From a checkpoint of a small transformer trained on Wikipedia.
Training: a variant of Muon for these matrices, 364M tokens, 11103 steps.
MLP neurons of a small language model. Each row is named by its layer, matrix (gate and up: input weights) and neuron, and shows model dimensions 0-127. Each number is 128 + 32 x the weight over its row's rms, rounded and kept within 0 to 255. A neuron's up and down rows have the sign that makes its largest values positive.
After each neuron's rows, "fires after" lists the tokens most often just before its 100 highest values on Wikipedia text that the model never trained on.

L5.gate414 [ 84 122 186 143 108  74  81 147 121 120  60 131 156  74 145 169 134  90 163 136 126 144 175 162 143 140  88 151 142 108 156 161 154  88 137  98 188 167 113  85 136  85 138 201  65 144 145  74 146 101 148  94 156 137 134 138 107 122 146 117 139 124 120 141 135  88  70 166 153  89 126 144 127  65  95  70  43 136 138  87 152 165 129 110 132  69 154 125 113 115 134 138 106 172 113  98 145 134  91 141 115 127 108 102 144 154 113  65 157 123 131 101 136 125  78 106 186 140 112 140 104 167 160 172 139  87 156 133]
L5.up414 [139 149 128 117 125 150 173 105 128 132 204 133 113 105 146 149  95 185 163 129 132 123 189 131 148 152 145 159 151 120 129 109 142 114 183 170 139  73  94 185 118 140 111 106 196 148  38  98 132  95  73 169 185  58  69  59 153 120 186 129 102 144 147 133 111  78 184 151 187 143 123 136  79 120 121 155  57 115 108 122 140 167 135 180 136 175  97 100 151 123 129  85 103 123  94 114 174 159 134 106 149 178 145 136 113 140 115 135 145  54 101 104 159 135 148 107 107 158 142 100 103  84 120  95 117 187 102 140]
fires after: " R", " Ser", " Cro", " Ab", " P"

L5.gate471 [ 91 134 142 138 170 110  95 159  37 142  72 128 119 117 113  93 114 134 159 139 123 132 131 124  43 120 162  55 133  49 126 111 114 113 122  37  95 128 106 147 144 152 121 174 180  84 134 116 107 136 116 135 102 168  89  65 111 150 119 103 145 131 154 166 171 137 147 150 105 137 125 124 146 166 163 113 140 174  89 109 144  92 109 143 145  97 156 149  57 119 144 115 188 167 125 123 114  84  84 118  77 121  92  99 113 170 123 225 130 116 163 163 122 163 134 179  79 112 126 105 186 152 107 111 153 193 130 137]
L5.up471 [130 155 152  98 131 111  84 106 161 149 129 128 126 114 174 147 170 152 201 118 143 113 116  60 127 100 166 158 150  87 152 122 162 149 130  67 109 132  93 190 125 154 153  78 163 134 153 110 112 122 122 129 142 128 135 144 116 101  92  61 127 107 171 100 117  73 131 148 148 129 163 112  65  96 136  92 136 107 134 137 139  53 137 125 140  88 132 120 148 126 112  81 128 184 135 148 184 114  94 140 105 122 159 147 134  44 106 157 166 107 135 125 105 156  68 147 132  80 138 106 191 113 120 100  68 195 137 161]
fires after: ":", ".", ",", "ps", " "

L10.gate209 [134 156 126 144 114  78 129 155 103 103 123 120 126  64 104 168 123 164 124  98 130 191 170 176 135 134 107 135 118 129 128  73  64  97 134  70 155  69 119 113 109 167 121  94  94 154 205 112 179 159 195 224 130 146 109 105 126  69 133 147 166 134 131  65  71 105 134 110 114 130 121  78 168 128  88 131 147 133  69 152 136 120 125 198 104 131 135 167 183 207 134 135 139 143  74  98 133  92 146 145 118 116 149 107 139 135 173 135 160 163  45  90  96 113 158  82 154 156 103  54 130 122  98 131 150 164 105 108]
L10.up209 [ 92 106  97 116 139 151 142 114 140 145  92 123 184 165 141 155 123 116 115 127  90 192 134  85 160  93 173 235 187  99 148 149 121  98 170 110 157 201 133 125  65 121 109  95 105 126 135 150 151 182 123 112 155 170 114  45 130 182 108 174 166 156 187  71 151  94 128 115 129  91 140 137 129 113 152 111  87  86  97 119 145 111 135 109 156 117  96  94 137 119 119  64  96 127 121 129  82 172  79 100 110 199  44 144 120  88 118 126 110 114 123  96 148 140 117 179 175 108 156 107 111 164  64  88 116  67 106 151]
fires after: " ", "–", " ("

L6.gate102 [151 137 186 131 141 131  78  95 149 143 191 175 145 125  86 221 166  91  90 139 129 167 107 141 111 120 108 124 110 127 141  84  96 118 110  90 154 148  98 210  75 131  68  97 112  89 126 150 100 105 102  94 109 148  96 150 122 118 146  99 165  98  95 111 142  86  70 110 134  76 153 138 167  92 111 165  83 174  93 129 103  82 131 133  89  87 138  80 132 158 138 107  68  80 125 128 143  89 161 202 127 128 163 116 128 110  94 109 161  98 130 129 165 162 105 133 138 167 102  92  91 119 161  69  93  98 178 169]
L6.up102 [ 97 138 176 151 107 125 135 152 138  96 153 131  54 156 172 117 210 111 105 125 179  69 174 136  97 167 146  86 132  84 133 118 140 135 140 162 127  98  93 136 114 110 180 102  81 130 138 105 150 139  81 137 141 137 104 101 119 139  70 185 123 145 107 120 126  28  93  44 103  85  97 160 177  85 106 137 105  87  95 132  74 117 130 178 143 166 115 100 100 151 196 122 151 100 144 165 177 129 174 108 119 121 145 110 116 128 157 169 104 111  92 160  98 119 131 150 136  91 162  79 188 167 157 131 192  93 126  94]
fires after: " his", " her", " their", " more", " the", "'s"

L10.gate14 [ 47 204 138 151 130  85 142 144 118 123 100  96 186 124  74 109 127 113 135  99  84 131 142 134 101 143 103 146 175 109 153 119 168 121  20 167 190 202 138 118 112 111 138 176 159 122 142  58 187 122 121 132 156 110  98 139 121  97 179 144 131 100  78 122 149 140 160 117 153 136  59  98 124 138 181  87 163 127 143 125  67 103 107 132 111 107 140 136 144 113 113  89  99 126  98 128 147 132 115 122 113 139 120 148 152 133 135  38  85 123 171 197 131 160 113  97 151 111 109 125 140 156 100 162 107 106  97 127]
L10.up14 [121 109 139 181  99 118 173 163 122 141 178  69 164 139 115 124 149 162 138 111 129 145 150 140 127 126 141 161 138 116 169 170 124 151  74 126 105  97 112 136 141 134 147  93 109 142  73 177  49 146 121 111 146  73 149 149 141 121 173 156 202 126 167 163 119 161 122 137 173  37 169 144 148 110  74 164 149 163  99 128 120 175  96 123 129 111  96 134 101 143  70 151 153  94 149 126 126 210  69  71  85 114 132 177 128  93 143 145 145 157 136 105  92 140 142 182 183 115  40 121 163 119  95 111 113 148  90  85]
fires after: " Ser", " Cro", "l", "ov", "ro", "ol"

L8.gate485 [185  63 106 203  64 139 142 108 135 119 140  93 155 138 129 152 131 126 122 100 146 182 151 175 141 146 114 149 154 147 166 139 112  81  76 107 150 111 171 110  84 138 132 112 141 132  98 197 155 138 188 153 140 132 129 119 157 119 114  89 118  69 175 115  95  91 102 216  69 190 150 116 126  72 118 140 110  93  71 118 131 101 143 167 162 161 129 139 144 164 188 155  68 146 106 116 137  69 163 191  70  92 151 127 159 145 101 148 120 191 159 131 184 158 145 117 116  86 101 125  95 170  99 106 141 131 112 173]
L8.up485 [102 137  98 157 188 121 124 204 139 123 116 120 147 154 103 151 177 133 176 129 140 129 172 127 183 154 168  98 115 198 164 176 172  79 115 154 117 186 200 118 116 140 135 171 218 145 175 140 126 124  81 136 123 154 132 131  93 125 132 192 170 122  96 146 109  77 125  72 153  96 138 150 136 138 169  87 192 102 121 156 146 127 146 122 201 149 114 125 111 133  72 146 143 185 158  93 129 152  99 122  97 162 114  73 121 122 139 119  69 130 148 147 108 164 116 119 173 109 113 125 157 116 131 175 166 119  76 112]
fires after: " ", " ("

L6.gate236 [ 57 121 129 150 159  96  94  99 114 153 110 149 203 129 103 119 138 107 176 137  95 137 162 129  93 111 107  90 144  86 154 113 166 103  90 153  47 137 129 118 123 147 141 136  97 189  93 114 156 129 195 116 138 140 101  93 100 150 155 140  97 105 115 145 159 146 130  92  89 133 105 164 128 128 120 111 100 171 136 153 102 154 153 106 130 160  80 111 128 103 119 121  75 135 179  91 131 132 139 154 113 103 104 145 163 112 126 126 108 104  72 136 104 181 118  72 165 153  58  67 143 139 157 137 166 142 126 157]
L6.up236 [135 101 115 165 110 105 147 157 112 125 158 106 122 112 111  97 126 164 100 175 148 162 157 165 145 130 165 111 156 211 114 130  78  73 145 138 161  58 113 119  78 169 158  75 170 112 139 124 188  83 134 162 135 126 147 174 129 107 111 121  99 159  93 143 190 114  96 128 148 124 126 128 146 108 121 162 159  91 123 167 152 107 106 211  76 139 103 139 118  94 184  93  90  69 137 108 131 114 134 118  88 130 117 162 107  41 157 174 100 145 130 126  65  64 156 119 133 130 174 132 191  99 101 129 169 111 103 110]
fires after: " the", " more", "2", " an", " less"

L4.gate73 [159 102  89  82 125 143 130  60 111 167 181 131 147 193 123  95 127 100 132 169 156 150  82 124 134 177 100 142 146 125  92 159  77 169 134 123  78 144  17 125 150  98 109 144 126 172 141 125 109  72 138 133 117 130 133 126 102 145 134 176 143 166 138 136 107  98 151 144 132 127 131 142 160 123  80 104  79 106  90 148 193 101 129  81 101  66 108 164 134 144  51 122 101  95 111 170 141  77 177 194 175 153 101 128 128 139  70 118 111 146 137  84 152 134  52 209 138 127 158  73 111 112 135 136 110 158 152 119]
L4.up73 [162 138 151 139  89 159 125 102 125  71  68 158 134 153  77  76 181 107 126 127 126 127 156 130 129 175 154  89 159 147 128 168 102 213  98  24 105  99 137  98 164  82 146 176 138 138 113 120  86  82 113  77  63 154  91 102 123 127 115 126 178 113 166  55 163 203 128 107 130 135 141 186 133  93 147 149 122 161 156 137 122 142 107 146 177 116 109 135 185 168 190 138 116 108 137 119 142 139 109 170 122  83 136 109 172  87 158 114 107 101 103 131 202 133 109  88  89  98 133  90 100 161 162 161 133 122 136 125]
fires after: " the", " The", "'s"

L10.gate335 [174  98  80 160 164 137 138 100  77 120 106 156  86 202 145 124 126  83  91  95 140 115 153 141 159  88 100 199 167 152 148 162 126 171 118  92 171 148  81 117  68  88 184 121 154 126  90 114 163 142 103 115 119  77 140 124 123 111 174 109  99  96 108 103 149 108 131 116 123 155 169 159 148 158  70 147 135 134 117  60 126 132 134 111 138 133 162  55 137 140 152  98 158  91 118 158 150 120 214 128 190  97 145 135 153 149 145  87 103 162  86 124 156 134 115 160 136 115 178  80 194 116  81  92 137 170  85 132]
L10.up335 [ 89 139 131 139 191 118  93 161 150 102  98 164 128  84 158 152 169 141 115 105 194 135 113  51 130 103 109 202  81 136 118 151 143 102 136 120 131 145 149 156 133 133 167 156 116  92 153  92  72  64 107  86 182 101 167  84 129 134 130 138 165 127 107 174 133 167  92 170  91 111 140 186 113  69  73 127 151 135 124 180  82 132 133 144 131 104  98  73  75  96  78 118 118  97 148 124 127 152 187 171 116  74 158 147  81 128  85 101 117  48 154 108 145 105 113 150 152 128  78 134 114 116 173 140 123 133 117 144]
fires after: "|", "3", "2", "4", "7", " |"

L10.gate0 [207 103 128 161 141  88 138 107 141 107 102 152 158 168 139 154 152 149 124 142  96  86 146 164  63 115 151 113 164  97 108 140 139 138 216  32 127  55 117 142  89 117  89 199 114 134  91 143 111 131 147 117 151 111  56  96 135 115 164 106 154 130 100 165 121 161 170 118 210 200 142 134 156 154  81 127 145 104  91  68 155 109 132 154 120 133 160 118 132  99  96 156 172 143  93 103  99 124 169 138  81  83 168 135 173 155 122 118 100 124  91  92 138 156 100 129 137 169  92 118 178 194 145  98 172 144 131 140]
L10.up0 [141  93 114 130  78  78 105 146 184 145 119  86 142 190 108 165 174 122 109 121 124 130 115  98 157 133 110 176 127 126 110 133  98 130  75 126 145 119 174 138 120  81  58 116 138 132 171 136 131 137 149  90 170 141 123 114  92  76  74 122 163 107 183 144 121  65  79 149 143 138  94 140 191 112  39 181 135 143 127 101 134 155 152 177 174 102 136  62  67 153 127 109 165 113 116 147 129 125  88 137  99 108 149 150 137 118  72 150 115 134 141 145 103 151  69  89 145 131 117 109 116 141  98 132 153 140  88 161]
fires after: " ", "10"

L8.gate282 [129 149 136 155 171 155 146 150 144 147 125 169  98 149  80 144 161 175 158 135 142 107 211 168 108 146 144 212 113 127 180 118 184 175 164 132 108 133 128 124 118 113 156 137 109 136 154 117 178  77 176 114 147 170 141 114 114 134 126 111 111 102 130 109  89 129  96 140  87 149 111 194  92 171 139  37 180  95 125 154  78 183 144 137 168 155 159 133 124 119 142 106  95  86  90 109 119 173 133 154 138  92  85 120 115 120 181 101 181 156 116  76 139 124 113 121 110  71 142 142 171 124  93  97 123 176 101 135]
L8.up282 [166 111 138 145 150  91 141 130 107 158 169 139  62 118  89 144 134 153 110 106  78 129  87 125 153 182  98 104 100 137  91 160 109 142 171  87  76 177 126 137 125 148 134 171 139 151 132 217 122 108 156 117 136 178 159  82 160 142 126 152 135 100 188 128 132 155 117 181 130 170 128 113 107 109  88 102  94 146 122 157  32 127 155 124 118 142 131 128 167 109 157 119 149  89 114 151 183 125 210  98 115 165 130 101  85 169 182 132 117  88 101 119 104 149 117 120 143 152  60 143 130 136 117 100 153 113 203 125]
fires after: "1", "2", "3", "0", " a"

L6.gate304 [154  64 157 160 162 116 121 112 214 122 119 142 114 120 132 129 136 122 148  82 174 135 190 152 132 107 121 100 137 105 155 155  95 135 200 152  95 121  95 134 131 106 149 142 169 139 104 149 115 131 232  91 143 149 145  95 125 154 149  84 106  81 107  92 165 132 153 114 101 118 110 160 108 133 115 101 186  51 100 128 182 179 149 157 134 128 108 151 159 181 118 112 143 115 103  98 120 152 194 152  95  98 151 106 202 194 118 111 116 158  66 135 120 116 128 140 124  92  73 100 123 134 132  40  87 152 101  89]
L6.up304 [143 128  89  90  95 158 122 105 161 175  92 133 106 121  57 120 113  99 116 160 136 140 166 122 132 129 132 113 124 216 158 147 115 110 124 126 116 211 112 139 116 160  87 101  98 146  96 100 166 135 127 163 102 103 141 141 111 111 134 111 160 181 123 125 159 128 106 126 158 112 188 142 111 149 125  73 135 121 164 171 101 129 189 139 122 100 150 138 190 138 159 101 142 144 147  91 122  86 160 163  80  93 155 111 141 152  53  91  97 154 137  97 106 148 103 104 141 124 160  89 144 118 145  66  89 123 113 173]
fires after: " ", " L", " M", "M"